config = dict(
    n_layer=12,
    d_model=224,
    n_head=3,
    n_kv_head=3,
    head_dim=64,
    d_mlp=896,
    vocab_size=951,
    activation='relu',
    norm='layernorm',
    norm_place='pre',
    norm_eps=1e-06,
    positions='learned',
    qk_norm=False,
    attn_scale=0.125,
    bias='all',
    tie_embeddings=True,
    parallel_block=False,
    extras=['capped logits'],
    init='normal',
    init_std_qkv=0.0206,
    init_std_o=0.0042,
    init_std_up=0.0206,
    init_std_down=0.0042,
    optimizer='muon_variant',
    lr=0.00186,
    lr_mult_o=1.42,
    beta1=0.93,
    lr_head=0.00754,
    grad_clip=1.0,
    warmup_steps=200,
    schedule='wsd',
    decay_fraction=0.669,
    decay_shape='linear',
    final_lr_fraction=0.05,
    batch_tokens=16384,
    seq_len=1024,
    doc_mask=False,
    train_tokens=179300000,
    steps=10944,
    dataset='wikipedia_en',
)
MLP neurons of a small language model. Each row is named by its layer, matrix (up: input weights; down: output weights) and neuron, and shows model dimensions 0-223. Each number is 128 + 24 x the weight over its row's rms, rounded and kept within 0 to 255. Numbers have three digits each.
After each neuron's rows, "fires on" lists the tokens most often at its 100 highest values on Wikipedia text that the model never trained on; "fires after" lists the tokens most often just before its 100 highest values on Wikipedia text that the model never trained on.

L3.up405:163132119087117116133126142109122115111121116135138136161095095154117111111162129158121080122126123100165137128130123136081121123102155110109114110147130170116144134158142140131109145164129127133083121107125090169157115142129133114140099118120158131170111170172104149158103127136079086155124127190114149153131113125148132114131146126095134117113166142113117124140134123107150180164109118147148119124076098048141130165137132164148097116135118107166146101126181085138138136132138123094140177087147144172113138156117116130094132132112100131184138104139117114087135079145079070142106131125151119119140106138117150145160137120104134091111092128162120128166105127140187113116123
L3.down405:099131164127127124151162099170146135164110116128138190115137111110104115142113125076148084133129117106141149140113127156133090112101127118098090147101140180130140129162145143126130137145105120120117175189136126097111089079132118150124168106110150098134099141115160126130132113146098145103093133092135158098128147118131080147122133094095123130150106125140154159155144105158131121171164185125132165122120160113156114110155130135116149116145121109143082100158131152132129122111127150102130131139102122129148119065120132137126101099167171154123100123143130172116120151111125140067141120130120100063149167125139105144111162107119121105091190103136141105095177150151131125134138
fires on: "h", "igh", "ly", "ac", "ot", "d"
fires after: " f", " s", "o", " re", "ir"

L2.up360:162136089151168103141137163145119116163126113125151137141139136056103167150164103126119143133125134146125099177132105135108115108123090116101138132177136156125130153161092126123127114148104135112096164105079168131145106130158093109108146107162137133090134148157132149118121133133128096131137149146114148157078147132152153143132127111121183112177109101098144103109111122125145132116081055137130119155131122127138125124143090096194167148112118123103153128066178127132171137143114129155146113135150154125163106136107138143162157149137130123125101098146126108147153110109129124114106128117123164139138166089131141103121160115141113144132069077091149138141105084102102140114126
L2.down360:105134120099120123160115155126132136094099158153136116116119144119152150102137053108123144110091124122135138113163164139171109106144110106160115137136110084153172128135127115107144129112116128138106122114097129082082153143173129137158173138119128107134116089128133137071107135096132137159107130139142093110129167122142106122106100134146137120117162102124120093109118155118181177152147115118139084084153162120112115081144176133138122140125127123117166153166165144111174096096123100130096105141069157217143112149151127142146112147112097154130133157120131110132132158137107136111128096081126165139153131086114152129163136164151149111130094108130142112136152111106115153116126
fires on: " d", "an", " n", " S", " s"
fires after: "e", " d", "o", "a", "es"

L7.up550:101153130120171132170152117111094118106096109137140132072183132133129130116112122140083136117125120143146127122149152124112128127095149151103123155157127112144157184116108134130164143103104096166096110135107109133146088108141109177151104108169141147099126116156113088136126114122116136155093106118148127145164114122143155144117179125116130125133121115114136094136098173134177138108124126102122145141145130120146094150139110154134140100123155145137169111125154164103078098111148141150113095123116120049135112139137127078150135128169163123153138150167132144114090096107129175074142125124107115123086157186139080139119169114119144117118108162085140125127078135154157097115119
L7.down550:140159096101168151145087124089102138106138096127140091146134138102134141146155131128161113160110113118153112121136128138159155098115140098111153135128121140140156118105128118177164117141156116086141136148101104128166093089133168149141147142107146138165118159120119160138135133113120129095114157147144141118114090106126090114119074091107106098128098114132142076140128102161136093110130125142124103156152132151158156114129114139057159180083073105150182098104147130134133090121177125116119170179087132137117101091093185175105143121119124126137142111103134123150152118106112107117122155127155112143143104128160142154173166132127105135109116087128152131106132100130165136119139
fires on: "h", "m", "e", "or", "t", "n"
fires after: "n", "ap", "our", "ct", "g"

L2.up670:100128136126140131135113151095085147146156087108118119151123130085099095107103150147139162144117105158121177106087120122083160134145122080106127113099144129134181098160115125134149101121139100130110097151150114133128174138091111103114122146121142136129109144139153100122105131091164131172101136138146109148124131152176127125121122145150115188130147138095124160138140122126169121127119144170106130158075151162148145102113104128099147175164114108140145104171129144141080129127141156147185123141119124146095203128178128146112131150151151128125138135152126121144136159086141102141166123137122098105108064144112095105134138106123125152100117081101142101105102104100145138131088
L2.down670:125160117123098125173097128093142146139125106133097120147158093180116099099111185132132069136197138172113122105142114108149099139149071124142122162096114136134148146145127136159134147097101114096149132137151107164141130145159168132134127101119109152110102105096170066150139124095160089089101150124143143137140079138105138071088112130066118173124130132170170141147155148161112122112140118135156136109111133136123174104093133126101122148135117099083167126149145118093125105103125125186146129153135135107147158179109119090121117150115154110131142125117128118105153141157107161114143113123144131143110133124134097089134128138119104110139108142133141118090149115145118139138126
fires on: "x", "q"
fires after: " e", "e", " re", " E", "c"

L4.up813:104147160113142134120123123156090125125108084155139155075159135149158158130056120121095126173158090127118139141128118169106168102133128117125127161143128145128109119107149105132133110107140139139115157145151092118189130136136135133134125148111130127153113084136125135126137127132085107158117137134124110130127136171167134176181086140181136152112113130116156146124103173088104147141125120145114154088104144120073112150071100123121101127116141126131129068117152097119128171105127091127111118116143159076112090142140129138135153130110119099131111144156158130112165131190144091131115119130118143133156141136155134114153154101160147108115118138102116132074168158079101169103123
L4.down813:119104133141116126109117135132179086145131109133120177158130112088144161148139119131093118160091158145094107165148111107126113142127136158128112116123174130130144119117144118121107166186148143099102134120111117126065155160128176087106128195140131133143090144109164111135164132151111161162149164095138138106141106077124120121163133135140134075121148116117092129146154131117159096124107089101119141159139170131098166109136079126095155131097102130153133095122143113148138084108118088164146104118114136127108155141162166105156138062128116118142140122139121126116131110097109132147156128086126132106128109141121138124111145115084114145154124076115153159151159115111151152129081
fires on: "nd", "m", "d", "all", "t"
fires after: "ou", "l", " for", "or", " f"

L5.up499:095143126133144126078130140118108143174090136127112119104102132142147117163118102133085139153153161192133140139117116084163171147138112120171146103161175095108105114119130099142121154125115091149198125157117124145112136129126094110114152100159134135111152113153096127147082162127122108097142109151111117151150131124121113104127153151111125147177129092121140100115148116155121189114123143124107131123105106211157151134132101101154103121088121122132081113091109085127121118108099125100119128155156156152140123116139129152116153127131144081162094139157143120152133134184130135122157121075128109127148086095127119153097094093099144083111146149151127138135117136119155102134132
L5.down499:145157175169108136116080123177129104080114142137077157097160141132128116160171170077148137137156138073106114111143115090121110119108121150146147120132120111091125116173128146120099149147158106141140153139116113175104101110118111130111137154129106100117111117069141149104123161140108159180139144094165128167101126127136113126112142095109167145102147156122149120115151114105170109117107153081102126138129145141111105117156144097104160099160123141112141094103136143107160120134135152151127086111155124090108118142141102163129133164135125176121095100132125133168127110139135114159180131125116168120157105111114155100110134163094110107086154115154163117125147131098148089110139
fires on: "o", "ak", "un", "ain", "an", "on"
fires after: " g", " t", " S", " G", " T", " s"

L4.up45:102147115125111150143094129158117143091130112100101150138147185107106148139191163133143120148121124172118149126121107144104132143131150074138189143123136138157125141111129102126077121150094119147085108157148131119126137110107119089125140104114148127153156134140127097099121087127125135094151117112166161121121136091125112136125118095143112146137154152119151134097168111122152139133156137132171154142089121126122112122130172135115084116141113109148137157123127112123132170174111110148134130145153155108099092101097108110111108094129097148139135107169135109171114177097120108119200124150091123111093102131102155213179181104109157138145115090135106122120130109108115111137125
L4.down45:120135125140088115155119146149132121144131134133120155124141119157094075178112089119123166094105127149149085143104125144167105121129164150139127108146129135169096152122156110100107131125124130114151138107104131110084113151132126076157156155115115156172150117121139138122108135153099140159117129125174138144106056078118110095150118119142141094152089160121150111149172125154099149126137138140150122143134119133119125139183136135110114128088112195107123111133092129112170109139148143137108114119148109109137121076142103124112150126156177098157112116151158094086149109175103128139144103125138109083104128152154095158077156151100107133168142132119085118130155153104103139174109
fires on: "ar", "ay", "en", "em", "i", "rom"
fires after: " m", " M", " p", "M"

L4.up468:130131118113115086137098135133114112101139139115138186079120138113145073130137137116094080133141145200104142119107073102144126137131126126079126139139172115094137179188138149145131115121136110171139098127143147123142136147110130127072163099146113130109127103153160128122119116112102129131140130163134132117124065134194128111065117174143090125154145134164123153122169140132160118083116146112147160083113143131160168103128110135133121156144143166134159122125118130113097099122138070124183163114124123176113186160113131155102129128115147111108134149110111132121156128134094083134161114115120111138121106131125131137130151111105099127119113084129152133147118111134117151131130
L4.down468:145160172122117156130086146142125114137165136099101171066113121168153112083146134146122075137169141129119121139108141126103107128172073087107142115145148086123134173130161154142140108158102126116130150112107149117147166125132102143130162134154106174117117108149125105113102076138148129099146154159132085162131094127145125111112171111121123118110136123142124109150161120128140093103120165151094125140129163125139138054152090112115106156103103140120140134147149105099093153111148143142157103145115123139086165121141192106145167142094142111113129147105097127076143151113083129132123156148139173125114130134149089108163116123129098157144126146129121143128103112147098124088140
fires on: "x", "et"
fires after: " e", "e", " m", " E", "le", "a"

L7.up309:083166100146116148144130132182123106135120134127105129141125156107178126150126139134107087110175166119115137124110100194121071105109152158111076156102107123162088125131118111112188111125099138155150113136148135135159141143084110101117135110141095134126151125105209078132145106123116196155100118115105126100115085123149156109115116134102139151144123139135132126146118133125165147125085139123100136127149129141165099118118103116128133118109141135124130096141146112112119115136117148136101136131097125151129142152149121104150177112135127131182123169136145097141142146127066142080139132071148117164113154108115129146109130064137102130102119139168115134125120106169136105129154
L7.down309:123146126096123099158147095139143163142153137187151152120118141138128136140141102132129129121071110142108141112128094121141092120109158111091123087152147202152145139080115140155156128112162173120125093094125154135104100119112144162106146097101131119106088174111117152077126140121134108133125134089098128144115111142137187159129119142142147125133135107114134138149097109086103115139145117126095160143159131152108145075167131145090111138100114107133148126122104160121098113169112108140137124140141137097146128103120157109145124147146162077136130114093121099129157103105071163126146084135173113116132106163126121117151107193139120112169105120139181107164148146128118133157098
fires on: "ur", "ew", "f", "h", "ap", "av"
fires after: "j", "h", "ar", "i", "el", "l"

L2.up368:097146151087120113072137131136105135146060144123098160167144119165157110140144154114121118171094127160146138147134091134131154111118121145124128178156153110125100111120133116122134146143126160123140126096130133152156098123115134146111133143060135122099117122158099134152114116086102108125166121121120141141130116141132150151168149133111096162091131121108135161180173166154115107120191150150153126116081115101098123144108131134128144094116193106144142100142149077136081157089156086136111106145127121162101125102100131098124128167085074130096128123141150162117101082099116138129136150154132162105113087140148097113125116151123147148139154140125137137130139117080133145116133
L2.down368:099109148138103158123165117110114137127122151107125164138139126090138123121127155148139144167089137169172099121140144128154113123120105094111101127116200098129093130103158107095103118089134130094135127103150156149128107188157099141154144148109142128117142118161122150114136119082113131138110117114187142163113120157136143097139101155149130110131129100130121121157125187176146086115157137153115098146109127114074122138102116132103161119085174120122153123132185134133138172091117121157168073146114085134137130085131165117135144098113069159104100132125120131108107099099094127128101148134132134122124165165152136121121100133070159120109150148135126123143133122100129155153111
fires on: "all"
fires after: "b", " c", "m", " h", "h"

L5.up789:137147114071109099149182168132058092112126127159145163086132100123100113107142113131138126146166152130151142142135109125127129103136130132157103111134072143098157112152152114111118113109096159157132122130150130176124113083107117148102091129129137107164139099123129107097103134110126165110120118126147094118135105153113165113172141121137116142090129119190128111116184165114123142151115103091170172105109152134159153116154139128114135081135116113148109162152157099154083105103131155160108124100136114155084143143133157144137144102114124190121127140151122114122116105154156138147135097122138153094116168122132096094119158133116110166136153148110140138112130086124167071132128
L5.down789:123096105139135116119145097120156149138145156120161110133148124105131157095125115113129129089116109132107139126133133164160196080137130126148158121149113146172134119075163124152104171148107115142100130104140098105090122165119121084120129097097146090134152119107168157125163138119139127143146139132108104122108181158099131169173104117123112080087154090086101095100111111138157137112151124136143136130119147144129119142159149166149115107135133117121127143141142085145131124118106107102129149138108170129146126140113112123147092116103127152134174157122115119041138151115122158127126134153129122162075082112135160154135116114111149132121148108096136118120073168109090159135194
fires on: "o", "ir", "un", "oc", "ew", "at"
fires after: "w", " f", " b", "l", " F"

L3.up895:133143141124100135144135148092099128092122116156080127172131138142175080149103099147099170078142143134091146125144140125140147150101138107125173118133117109132143091138086133167152125154136123127154105171134159137118090124131101157105112092131149159148137125165174152126100113091106098136140121178114150114128107108132068107161129158115133102114125123113116152160135108133138177097109074143116148112138171090154113118150130128120079137155089134100149097120120136148111082134133154136117154140110092114099145123105148161108130147116112123170146140096116138154128144094107135100121110107153136163145121145130134152101194130141135109102129167128164127170150121082138070153109
L3.down895:138142100144067145135116117134130121128106101122042144129106164103107101171182156130125118135099123150144127097146135135108157118112138116146154142123110125127113142161134119064115137135109176135147108154154114120134065124187136115102127093148086107089167146136110166140172108103147130101116138160120165135177121123174095091085122149156147150126156123125110118095134135145146155138109116102120121130133148135168088156123149137139139134140151153158125092117134159162124132103126122156143127124212138100109143094126153127119144121107112154157148135116080118122119132115092155144133100154110150136118141123098124103121102123153146108120113142093085099129126154091159091145102
fires on: "re", "g", "ver", "or", "f", "it"
fires after: "o", "or", "e", " G", " g", "g"

L5.up730:106154082132118097090189146101105150136116137136131123092142141159193136147128129139133157112174136146134154124091091123079180126158165148160138142137112119133129118163138123152145128135162142109107123133107123155126108121141119123138124079112098108127104166097122148071116107116107123105138177115098107149152121161124129167177121144108150129177107081129109095125161083125131166167098123115153111152143138110143122112107155109153137148152128127168131151111154132086122146068148126101110102118190136147095147121120118121126137112130137149160147145130130150095099105132135114106159128149134127139112150163120153111122121119069136129098146062118149133131071123095105124139120
L5.down730:128104162155142127136108117148130126138161110176109113095149112150126150101128138121127131113163132075118106145099119115112150118128167113149095119117145118123108094126123129160157184134153131088157173097092137104111137107148104138127117127170136065094147140096147165114090152158123129134168133124191124130136118114101107098131142116111129096146122120162108130098149125114107092122152154135154113112149116130126121148122141123127124129158176133116085163137106146156160144119156097089127119091134186124090129153146095140138092149126117145118148201119116104139092088101084075156083124154141146119159160127132158131134106152104101111076136143083095149144135131153126154159125
fires on: "g", " T", "et", "er", "un", "on"
fires after: " R", " re", ".", "f", "e", "r"

L3.up14:117119153093088124123152131130155156146117123147118106119126132122133155106128127116128167131194157144156169125120104097099138069137166141159101114144175154088174115112116115133162126122122116119165112088143167112160192103111090139118111113108122148172110126129106097122123136110133181153098103143138130117095150148160107150136132110133095153162143110112138124104150129121110100120099134081162159106136149101125153136135133156110120134180109131151101097181130100133099109132091116124110099155126178134128100089109097166119134137107161144123120107193081132147125163149119109140153127136135086115075110134140156092119116147145124148156102129103149091124141094136163119126142
L3.down14:102170138180091163109103115138126135110153131153121120174093113119144150123127142139078124168134116116129125113104116170118141154122137089156081143128128149139175113150131121141116143147115084128143147092087138138155176079123100128109126107129122136121153153108092135151140098179158171118088142140113132127142169123117118110114149138093138121137122087117121145128136143117120121111110168137160168131114163153095097096118134122130141120080118131107097180117081083133131148139131145109109126153116154130138126166118080125127137106086195132145102129105092109112116120142141131150075151129158121142166202101142128124147106154113124142158132096109125084115115116158123128068146
fires on: "est", "un", "-", "ot", "•", "am"
fires after: " T", "\n", " F", " B", " t", " f"

L5.up603:114124101132170103111151124095088138146142093132112116116123106086135158189158118132114106103101194130126110174163167143105128114115128125103129126115134100162129118105165132117121091159098149131129075139119135139104122146145160123150162122138084119126135134104112154144150158125138107132126082137105109091151080110124191112154144121096151106154147161130170110081152143156146149146125133159124097112100107148129191150108119141199125166165136103129115124116119112103105125148104145158154113141125079127150096134103136153146134096095112142166094098108142093142140074146159114125147144103118102131093113138094118134171118127153166125112138122138118127122146104112156132161118
L5.down603:156107098119097101133141121136093140115124163122149148108138162145117122097125139112143130149110095125154160100121084137125136142163129157110104141121148150068162115133085115135145137127092116140104131094139102165141136127074118101119118130143122153101111143144165136152130179152129134113108084084092148091130128128106114130099112158132121126160110104139140110121118139097112105145104091103197164149178137138114196126117130118103111137128115133166131120160172117092165159106119103097111140160113140220110093157091160107131149123140149101102108136149100137114166158109129112156161116094127155148121154131122168149131108139140121143136153086114140135124159074114130130113155
fires on: "u", "ol", "h", "i", "e"
fires after: " B", "a", "ad", " R", "b", "i"

L3.up39:112091137124086102122134157110119105143154122118144123162154156124110135107100118105119148129117098096157137135114114135137138128095161145144152147154126164104150126150178095137123147121116144171110137115147153164181137125168104092133128107164109145130113162099133125107125114112103152118094119160145117104129148192147107151137143153142116137144146092141149098116138113132118136177136130132144126104128132077137205109106167140105090156132100078161091107163160146149146153119080152144153114132154093187094149129127109134120131117094106134089139133165121089128122141167154096151137147146095150107115129143140099126138156137087111118114167097087145093109062095112125116136124
L3.down39:123140132159082090128136103144104108166141124125180130152121101145157119117118142096110100152136186115117144135084123143163134140159094133158118138125154151139153105147122099117109142115107141122142151115103131093101112098120115159097131114111102102085142134092123174103100151100088094138130127127100159123140185112129101163152149150134061126149132111137107111119115148108077082151092171100103093121106175148174167149148135141139081128092130165160111164142151115160129109126146134093070126153135142108137111132155151144114139107110168134139114179142101106105162116124133147156090123160159123112154136125110109131128121159152113142113139115097126138114167143150110146106163
fires on: "ce", "un", "ly"
fires after: " re", " F", " on", " f", " R"

L2.up328:111122102059094123139135137151119138110120103101131151122145139124095154158146110134162160158135168172162157145175152135102140112113128145141140163119107134130128126135098160110141131127105090105114075128108143136116142096159138148121118091107087157112122114130128135117147142137113119138090102093158104141117149136097136084089101108147097146189111119118118131106160115118142105131113146178157110122145122131114161115117139141089136139190150116147176071131145112099098155087119110157118142136156125129180168135148122110161130125108114129111159132134151147163099136100119099144186130141131122136095100117144145143096188101109155161110105114080138103076134144132103120156158
L2.down328:131174156085086162099107084166122125126153057114111111131158161158158149136116082142154125138125154138172122135125128138128132139190076133085159129113090086115121137126135151112093120148104126159143131157142125165110170140159141163135160134098113106136110087157150120143117135170117077125075122100162134111101124124066138071134115093149113147125142105161143157120168126116100123159143186169109076129161133124122128133152125111116120119106115112127153116130109157130165130127146161127128126114136072140121152173133116125160120087128122106139125134130157132117131161108130115133140137162128105104096116128112112141129110121130126121122115169091127129081142143128101144163105
fires on: "u", "i"
fires after: "r", " J", " M", "d", "m", " S"

L5.up576:107129111095126151111121127140124108098131157089148152121150185103134100139133079116149154116122137119089168137142173148156140132125150127115171115179134139147112133079112073094106105117117125143124152151142125101143150090149117101129119118132145151120144132129153061129109137106065114104148132101158145132115127112156148131138131133122109130121138170106154115095139110141097135172125131147095140134080125098111137106153118133109102076101131121147139158135092161150094127156106189154095135130114088140082107120127151144136153191124148097134100122147129161143089114118116118114171121162106155130080113165155157119149143130105116129129133101177136175117135150151151153167096
L5.down576:143131081127135126105138104134122118171143133139101143082146144147123135127141179106123126144083152135151129121144068120125174109140171127161154095157118115127132144151167136163158132130164110102124119122127136137139115123133069163137143145106131103174165159134145128145177092186152128112108111139116141138119116136130096118132151137082167090129113148152124117113090122148117114100112120110113119154168118141157116144134132193151118124128133122156102135135158159116135157099109125103134144089150161107175120175114093097150129146149110087127108156123145104100105132131082174115098106062138131116136098133134096148121104111121093118111117089087108141091144103080135138128180
fires on: "or", "em", "o", "it", "ent"
fires after: "f", " p", " m", "p"

L4.up707:185124113076136081103164115141139104106149131150129157147116135192112094111146125112098140081137106132155132120123132174122161136155099120121130084098136090127123105146131136121107099142131132124073123064131125121171140162129076123140135098172113095135142145129085137118162111164110137133137138127136135120119151177147146175137142140142133186109137112089145173088133140114139135097114131143133161112102113134114092134145136113135210139128112107121120107137141094144155120095134114130126120147134139142139104151133101158160143122132147104109128100154144146135090080143068144131131123127197156121146121106134117137118151116107139094083143138127183119107139118131122149083118
L4.down707:138145114162169153207099116164121171124161147083120114115137138141094052136132128115093154165138139141132119142118122159089112145136132133117142149101123137143066118134133086173157131092155129118127127156124144128089158118141138154107103162104143125098130106145110182162183140113144168124120119126117100111127089116105116129132136171140074135156140130097140126122145116119156154140107128142153146154155141097112081147115165133132104111104119117147118129085121094120081126173137148150109109096120098122168103123103126140116061170119115121111122158125134165140128122127126088124127129108120127131124132115156123131130103111144147080143141114095115107133117217135117120125128
fires on: "on", "o", "ul", "al", "e", "os"
fires after: "as", " R", "os", "es", "i", "o"

L4.up399:147155110141134091106121128148149101131134101147175098111135104126119106169119145109152121164126132151163104161127145108162118130129141164135162115092102137089139118118182125115127125117134170144120092121156129136115143156154145126119128168134104135159153108092103161141103130132148114146127163119120127150091136129186135142163142114141166117124093106149125111147107126146120098163145151126104086095094133142146154143106098138146147106107123125110141139139120105091099132108117153157132113086158129084156163135111085102120115104154118157112119104123179068170122119149139136096151158133152154086119137078133117101158126063131172120072130100072145123087123121117087158166146
L4.down399:131199141097123116123114154105096147140155115192125150096127147125117133104148099161173158118134081104173145093113117169147140110121121112076100139160134128126138082132109143143123128114133134125152201140126136152132111119112143128122151127139135148122135174126143131102113115172105108081118133094124131107156140125127173137123166073142129105110122120141114106115158132164102115106058095112140117139142139113115124116131137127097131142109106121159158112150098120133140168144094148104119142170122132139105130115131140152123143130102138128109170160149101167144119169128147130120129095077129082147089122111159124141204104116159081121142123110141107164128103071115134120104110
fires on: "u", "us", "ul", "ol", "j"
fires after: " b", " d", "d", " B", "b", "in"

L5.up874:139110162118086118132127119103153115107112107143130179146127134123154134132155148179130142096153135103126174140145111106116112108112142131099136105136165107113097100126091142136093159142125142124120150123156090114142087132118153103115141087105111148147170153154180112115124114085123110119145100147121141130153149163091114110090118149124128131134142123154118116184134133126144104141092168089122158115126136140148106141179120150160119145104116108093100137122132134100157123136125161136145113148134141134130111127146179094123084096145087087130099127129072156143129105135095138107085114145124137140142116183081103140197116129104177101137177128129144100178149084117128067140137
L5.down874:108138149118125157128121139103149104130102153086110104154092097148121096113150111115181087127153121148126104097133176169170139119119139106128134114112061109129181141127118130100160135130112131166109129112176127158122153111181137134107128102144146153148140139132143130090089114144134086090139166109107122142156124134149142108108154133189100137151165139073094134065155090153109144125099139138137106141114137110113100175095126103130141167124111096127109153142130141084095153104127127154132140125128180130138108116122107115148168125142107101134137151092135093118126145127120088109141168117162129087150076142132084123153131107161161148104119148118129131127105127143180122143150
fires on: "or", "ay", "y", "as", "g", "e"
fires after: " G", "e", " J", "re", "or", "w"

L4.up708:074095122113115138142118119161094142118150120104141130109147135163147127126111099179116125147131156135087124106137123164138145146115137126111125137124102122108085130151168077083126128140166109119133134089130131129155151109129148150150122116105127142113102140151083143096140156150105164108077146126095146139126112157164158191179169102092159145103156141126158110147082111121155147153151120147101139113107103078112104147143102104139122099146134102125129105135122146116096151090137118152115138105133103120121123176202096161120091140134131132111111112143140186162146173151114118108146129122107124115086152091122097165106144137119110116141158133116134093103138153117164087157172
L4.down708:121133159100112157118150149124117126121134106135083180138129084123144102099136130116117115138112164103135118118158127155145107112073159138077118110116144114162127102134097091150178129153108160127121133099116185143119120091165136147135126145130136090131099153156119083100099093165123098119124111114154133131136119119092142137119108119121111098120090119134118112145126178113136085158143141152147125142108072132144094123135126169118159147122079141177142118112176127111117122161147145135149123133134110121139148109094110091113124085121133151129135075165099194121110128123105103111123126127147121107127119149167084122169168131174159144118131117149162173127099113134186098155162
fires on: "m", "h"
fires after: "il", "n", " for", "or", "ar", "on"

L5.up297:127125125148151120101170131129113129134110120141106126140141121123129146080123118104102144085104173145118126112138157189121134137135149085199125130121155132135156152132124140109148168145117134120128169136070147114145145155116166122090106088146147128165134137124113187112126121134139111101134144117137149172145133153102124150168148149122108122132130154144134146124112118136124105117092093163120152140121114120172138083151099126121099178132094113074088119132124102132125127060152124132073100103106097157113178153110138166133144127163125122149147067140137125114132139085126119124149107124134142118123148134141122116106066145106153064125148123149135137132159127113135158101055
L5.down297:135113140133129193155062179135152153127166124118120118089123165141132082128166123120128167103149141108163136129131178074144127151121129115113115131178095140115109128106102122134121137082108123117138115149152117154139137162125121114119111171074156125120127122080154123152126135135068108161185142139157148118083168098102102125139118104135101142153130124083138142105145088105100167111105126085040134149155142130112081135097119114102133143118151161157147136110136131157096134148123113109130116148119105112137133086171123114129134154125129124114103146120110133156144072137148124149121155138168119138132144135144151095105177140140135110141129099105133140115122148131126102163131
fires on: "o", "or"
fires after: " R", "o", " J", "i", "R"

L2.up423:137140080094123147147135153118128124112171147117134119117173138133165154131153103064156130131114143137183144106141150117100095127135135118113140134148166139139118140121114129108166112112095150108139075120132178118096110087145155135160104114161096147121107148098116166125113149104096128116134106103100161110122133145081179143095120087136087131182139112110106155182125133141160087099164123149161158115118166136142123128140137101128155143152154095159178069136127106062107123157127099154105152164148134138135155115148153133131129101138116155101135127126120150141123139129123104107146098099114138135104139124107116075146121121107132160098090101125133111106133172137144083155143
L2.down423:140113085125092172156104103124118139144170140122105081110116107143174136131133074103149106090081109101174129134112158093088099117129128103102112146137131138133138133122165119090147147110117191126179062156154132136124146112123132100148121124116083149110086130141162161132144158148094090126110113112136147128080126108112168151119149106178133132136138137113138112162168135139122096123152120122130151130123140135147104107136124119148159163135141126100116132128110100059090133151137114149117135136174149167113159125137116139167122094131140167119123122085120158129131148122128148120138133129108093094109145107141103125114136198150122133148134109140101124124152162142128104197093
fires on: "u"
fires after: "an", " J", " M", " R", " A"

L5.up378:115145140096150150121092158152150105136089090090124114127139153114138132137130172125109117105155161144147118133120145107141087114134143163168151132150081124099138161127142108136087136130124127164133141142095139101130143114112127094143093116175148156139138144120113153103113111102125106170155138107082118145100095124134106116126129082115078157106129109150134111126107112119113109121136117176123123127072160145085176155114098172131113170136200120116152151100103141133137160083125135179109107133150103103142151159115176122161128076126140118155103159095121136149146080108155115121130157110118137112172125122127125125139142137101163152157153173110118094079113128102115106090132
L5.down378:170153130107150139131138144101099081149117118142122138131089106156121128121101113129161145095164151130133142129127148123151088108136129090106119147101153110082139134151121112142144099157173105141153140114158123153128141154109140149148126168133126119114141128118094094104133169152143116092100117118138096144111141097096136159139141173103150158154101123127159102112138131110134139107135122130066188149145087126111145158111188115104167092093108144158125166138119126135102140160151132163140128126082085098091107116091144112153127177103146136147141105075136108105119167082136136126154109113152115150149148129157152130091099141112120167099111155070118120078111128160142153123098
fires on: "em", "ad", "om", "ess", "ing", "ce"
fires after: "c", "ec", " C", "d", "u", "ad"

L7.up181:177086142143144120158143125111127099132061158149116146130118157109150102129125116112123134112143153142120134147115165128130159144181143142138127130084131105113090087111107129145094122136145126136115161138109136104159123111119110142102089063166149137088143152112164116165135119169116135137164129148138126192073079130155120148141129135128162141159113130120155155078086093141133159148119094096116142149186101132101138153120157106174101145102122102100096144136118154136156136141132081105126127149138104109149090143165124116124166131145092089115113122131125096136140147144105100098165108088175116131103117123140139111118126122120160125112129137138133114112151146092199112118144
L7.down181:109153140156118181075128110176147147120172152150114134092100092129104123116129067151147128135128125160092145115155119106125118126126152129090134133134153092093163140133114123135124158166130113133134148151118107165116117110093184116143128155140114109150125110161136126099100137150110149145120106130121152129125136121136131127157138123121117121147185145139087121107139152111186154156123085150114131190108139103148119105152154143125159089120146143111144119129150130156141062155100146128110154086082109076124146129069100112152112130119095153130122166124117092129165122121173085083156154178115121102161131118103107133146084142106160120108155145143112114134127138123084109134126
fires on: "on", "or", "id"
fires after: "o", " s", " G", "as", " C"